From a checkpoint of a small transformer trained on Wikipedia.
Architecture: rotary positions, no biases in attention or MLP, untied embeddings, attention and MLP in parallel, capped logits.
MLP neurons of a small language model. Each row is named by its layer, matrix (up: input weights) and neuron, and shows model dimensions 112-175. Each number is 200 + 40 x the weight over its row's rms, rounded and kept within 0 to 999.
After each neuron's rows, "fires after" lists the tokens most often just before its 100 highest values on Wikipedia text that the model never trained on; "fires on" lists the tokens most often at its 100 highest values on Wikipedia text that the model never trained on.

L6.up774,176,193,237,156,100,189,135,195,179,211,246,148,215,172,206,263,155,174,186,177,205,221,181,199,266,235,187,181,186,65,181,269,187,225,248,194,275,154,235,242,174,188,168,231,137,187,233,139,164,204,223,160,206,253,241,207,169,152,173,146,229,172,174,208
fires after: "m", "em", "p", "om", "v", "b"
fires on: "oc", "in", "and", "p", "it", "b"

L5.up1021,238,181,163,177,225,177,123,188,198,236,233,205,155,254,207,224,144,190,191,219,151,142,167,237,156,238,224,191,199,194,238,233,177,234,259,235,224,193,180,138,140,201,172,207,194,180,249,186,158,144,169,165,205,223,292,231,195,215,186,189,228,154,204,255
fires after: "w", " c", "r", "or", " ch", "ur"
fires on: "e", "il", "oun", "ou", "n", "p"

L7.up243,178,217,195,232,172,214,138,176,154,192,177,206,169,173,193,186,181,177,177,232,169,147,177,221,204,212,157,236,231,250,126,191,304,201,232,96,168,149,207,164,151,213,271,192,235,216,292,217,216,280,178,160,206,193,241,217,222,205,185,185,152,234,187,241
fires after: "c", "is", "v", "S", "os"
fires on: "l", "ed", "he", "est", "B", "g"

L5.up381,219,235,193,268,209,163,234,147,149,233,153,212,174,233,196,230,142,172,221,164,181,199,269,170,164,199,215,212,218,233,225,209,190,195,79,199,183,179,129,215,187,225,209,187,194,190,206,148,187,200,179,246,201,218,225,221,212,224,230,248,242,134,190,229
fires after: "ur", "r", "ar", "og", "ul"
fires on: "g", "n", "um", "ter", "r", "b"

L5.up966,229,234,238,230,228,182,238,111,145,164,198,225,292,93,221,202,184,119,200,211,193,163,184,179,231,161,212,225,253,217,160,165,245,170,211,229,203,194,181,227,246,225,263,227,217,147,243,234,131,199,292,126,150,169,211,159,243,222,270,215,230,187,207,251
fires after: "c", " s", " c", "w", "ec", " w"
fires on: "re", "or", "ard", "in", "i"

L6.up943,179,229,164,180,218,196,211,155,211,172,221,220,171,220,235,270,204,214,150,227,273,261,204,187,150,176,160,211,213,216,152,157,226,168,175,178,319,120,279,162,219,243,176,203,226,236,271,182,160,224,187,183,160,195,252,189,269,168,243,93,193,211,232,155
fires after: "r", " f", " t", "p", " p", "k"
fires on: "r", "l", "n", "iv", "all", "m"

L6.up887,164,224,230,166,222,226,259,163,212,172,178,198,206,285,238,183,212,215,214,201,200,281,201,225,226,159,233,245,282,227,163,193,170,145,246,264,146,188,212,235,212,251,226,119,219,231,211,233,231,224,246,205,204,165,149,200,181,106,161,183,107,154,177,126
fires after: "s", "t", "n", "k"
fires on: "k", "l", "it", "ay"

L5.up61,261,205,158,157,236,187,141,209,195,160,215,268,201,204,214,193,204,166,195,131,219,212,201,216,238,247,293,109,150,175,217,202,218,211,155,178,133,206,143,235,140,207,156,226,204,150,200,144,140,226,248,165,182,165,159,213,168,199,238,199,189,216,293,145
fires after: "p", " p", "l", "en", " D", " d"
fires on: "an", "h", "ur", "l", "il"

L6.up293,247,190,171,166,237,159,195,144,124,204,246,242,296,92,146,256,207,103,160,162,197,187,218,220,208,190,191,194,227,197,167,212,248,178,157,226,169,185,176,135,154,279,234,173,220,216,166,200,175,224,239,167,184,152,213,253,254,194,182,140,228,145,156,232
fires after: " w", "w", " pl", "pp"
fires on: "in", "ay", "ard", "ear", "ork", "om"

L6.up918,204,214,181,143,270,178,223,178,240,144,193,151,182,218,199,218,255,152,130,93,152,207,185,289,151,244,243,106,114,168,173,235,203,256,156,194,173,299,200,220,214,204,153,194,220,170,206,165,151,223,235,203,188,232,191,210,180,150,214,189,289,190,127,175
fires after: "m", " m", "ak", "en"
fires on: "an", "in", "e", "h", "ig"

L5.up440,239,175,216,183,256,191,189,208,151,227,233,227,216,204,237,142,144,188,299,209,207,218,240,253,159,234,167,225,169,188,216,164,256,158,214,206,166,194,188,211,248,286,243,218,142,162,121,195,204,222,222,211,221,213,159,162,195,166,264,207,243,207,203,206
fires after: "n", "an", "en", "l", "m", "is"
fires on: "g", "in", "o", "s", "i", "e"

L6.up769,206,193,196,239,226,223,252,152,197,233,245,156,225,270,238,151,130,237,240,215,148,264,215,253,133,209,200,182,194,156,197,144,223,206,206,245,256,167,198,167,181,245,255,167,241,218,162,245,159,192,212,189,164,219,278,186,174,269,233,227,230,232,247,135
fires after: " ", "e", "u", "-", "m", " of"
fires on: "1", "b", "th", "p", "k", "e"

L5.up550,218,181,207,158,197,208,242,274,183,171,271,249,195,161,252,205,118,197,192,154,222,135,204,130,270,225,256,146,263,173,217,131,215,249,228,244,159,268,198,197,192,233,215,205,169,228,256,206,188,175,201,208,215,182,212,192,169,202,132,139,127,143,137,208
fires after: "st", "c", "g", " D", "ent"
fires on: "r", "is", "ing", "t", "er", "ly"

L8.up880,175,248,184,199,248,231,243,168,219,212,207,203,222,164,205,254,218,194,172,186,191,137,154,231,210,183,225,171,165,245,279,244,226,212,214,294,204,196,183,214,167,260,236,137,223,164,228,234,155,187,190,214,206,153,227,276,188,96,258,246,164,238,180,165
fires after: " the", " re", " U", ",", "o"
fires on: " Un", "ce", ".", "ot", " U", " f"

L7.up774,217,189,176,161,189,148,189,230,220,233,235,180,226,139,241,201,178,120,157,235,178,152,179,220,262,198,135,205,192,296,184,221,198,215,207,116,197,221,194,166,206,215,154,191,251,196,272,204,220,185,224,178,223,222,179,259,197,270,268,205,234,156,149,131
fires after: " R", "y", "l", "m", "ag"
fires on: "n", "om", " an", "or", " T"

L7.up559,218,221,159,168,184,209,194,237,155,164,240,147,207,229,216,224,191,201,155,166,120,189,136,206,188,112,182,297,189,283,214,224,193,206,183,252,214,191,191,280,155,183,222,167,194,183,194,197,238,179,222,242,171,179,200,223,216,198,151,211,215,219,230,252
fires after: " A", " J", " Y", " I", " E"
fires on: "u", "F", "if", "an", "ork"

L6.up899,203,185,250,206,258,172,173,157,199,185,167,172,164,151,161,243,158,149,273,172,233,152,249,274,205,237,187,264,158,221,226,195,195,221,228,213,211,159,235,190,214,168,211,196,178,151,182,321,189,211,240,205,234,196,159,127,170,212,305,174,269,227,182,211
fires after: "r", "al", "and", "ol", "qu", "ity"
fires on: "id", "f", "ly", "est"

L6.up830,177,102,204,182,244,124,233,138,159,202,259,278,197,201,220,221,144,152,271,223,173,201,182,192,231,183,262,226,245,228,134,217,249,220,213,121,223,207,229,244,216,169,182,137,236,146,147,144,207,121,148,145,236,209,236,132,225,173,174,146,180,146,239,183
fires after: " ", "ly", "ember", "e", "u", " e"
fires on: " ", "2", "t", "ly", "or"

L5.up403,177,200,183,243,211,124,155,234,176,221,223,160,158,252,136,182,148,167,157,183,119,249,210,140,168,239,217,239,244,237,228,142,197,251,178,187,133,233,180,146,152,211,221,223,152,185,214,164,152,252,154,296,235,218,164,161,172,156,162,164,168,149,179,199
fires after: "ur", "c", "v", "ul", "er", "r"
fires on: "ed", "r", "t", "al", "s"

L5.up155,179,138,217,223,193,238,237,214,210,285,234,189,221,176,242,180,240,129,209,169,167,168,240,152,230,201,229,247,218,232,240,104,244,168,221,220,197,146,169,181,193,188,194,150,202,213,196,207,197,226,219,198,191,178,135,188,199,175,213,139,243,187,210,129
fires after: " b", "et", "\n", "b", " B"
fires on: "l", "w", "o", "\"", "ro"

L5.up906,257,158,167,226,194,206,204,186,254,191,157,211,215,194,251,252,139,251,191,165,175,119,219,183,162,187,144,144,168,209,213,190,146,154,207,242,229,210,242,192,187,196,221,109,183,158,167,214,133,232,152,178,165,207,260,200,189,159,197,167,289,161,198,243
fires after: "o", " ch", " r", "ri", "r", "j"
fires on: "ec", "ing", "od", "il", "e", "ic"

L7.up446,233,211,207,189,243,213,247,161,179,116,160,147,127,227,177,214,134,209,194,228,177,162,191,205,172,210,227,271,206,246,172,160,220,262,241,153,196,224,220,254,224,91,184,210,211,183,260,236,66,156,195,258,201,268,246,295,137,145,190,220,169,166,249,180
fires after: "e", "2", " |", "0", "|---|---", "3"
fires on: ":", ".", " m", "\n", "|---"

L5.up562,274,177,238,196,233,232,244,300,187,173,146,267,178,228,211,240,163,169,228,149,189,184,269,247,195,234,214,175,240,254,234,207,215,231,200,225,187,207,152,200,287,253,240,140,172,186,195,111,247,227,243,192,190,196,228,195,264,137,234,215,206,153,177,197
fires after: "ur", " d", "n", "art", "d", "ct"
fires on: "ed", "i", "in", "n", "s"

L5.up29,191,176,191,205,181,183,197,290,180,280,216,205,230,180,151,134,227,228,257,169,228,216,211,188,164,217,225,222,205,184,214,221,167,223,225,211,229,211,211,226,151,222,179,259,221,194,207,254,236,286,260,186,175,196,217,217,204,218,240,198,164,182,171,215
fires after: "ar", "os", "u", "ad", "un"
fires on: "r", "ac", "ul", "ct", "p", "al"

L8.up156,245,237,179,187,190,216,232,162,165,234,226,185,247,206,195,254,172,158,237,158,208,229,209,209,223,278,220,231,167,190,229,165,225,219,177,175,218,163,162,197,119,151,187,154,213,213,178,196,150,193,201,184,247,178,122,191,184,258,145,153,248,224,207,138
fires after: " b", " B", "b", "7", "8"
fires on: "u", "3", "a", "o", "ri"

L5.up466,228,196,132,228,168,172,222,169,228,193,176,228,150,253,230,202,100,170,228,163,234,187,154,207,283,116,230,257,270,158,200,110,263,144,196,187,214,132,245,224,245,250,187,141,161,197,215,201,148,211,262,252,215,133,123,249,217,181,177,206,221,168,253,198
fires after: "y", "k", "b", "n"
fires on: "l", "iv", "r", "g", "ri", "s"

L5.up222,136,154,208,165,248,219,127,227,185,268,209,149,218,249,154,161,135,190,180,167,179,178,152,151,184,241,237,148,126,210,222,129,160,213,221,227,220,230,213,167,224,228,225,290,165,92,229,212,121,198,176,200,112,164,192,231,250,145,156,236,247,228,201,236
fires after: "ro", " pro", "c", " de", "om", "o"
fires on: "d", "b", "ed", "t", "res", "st"

L8.up487,244,226,159,246,245,220,139,137,186,171,265,238,244,283,180,215,177,199,261,231,226,220,204,191,128,138,193,219,253,210,156,225,238,241,205,168,219,141,181,146,211,184,198,174,173,251,193,213,156,143,238,229,155,196,165,196,191,152,292,81,188,141,175,163
fires after: " f", " T", " G", " L"
fires on: "ir", "r", "y", "l"

L5.up358,199,214,192,283,164,148,182,178,143,199,214,193,187,212,161,267,82,209,152,221,214,252,241,165,226,179,240,205,194,221,189,221,214,209,202,151,198,166,175,237,122,245,224,152,143,214,234,253,149,225,269,172,194,247,264,207,131,189,212,212,270,185,302,156
fires after: "em", "th", "es", "e", "ub", "og"
fires on: "b", "ter", "es", "n"

L6.up256,281,227,206,235,192,192,209,209,197,190,192,177,237,177,173,155,178,155,262,181,185,153,140,223,208,168,259,267,228,223,204,183,255,259,152,171,207,170,180,252,207,252,212,251,173,112,228,197,163,183,214,207,264,158,134,225,204,227,180,171,230,239,195,189
fires after: "f", "c", "ec", "ist"
fires on: "or", "i", "og", "ies", "ard", "us"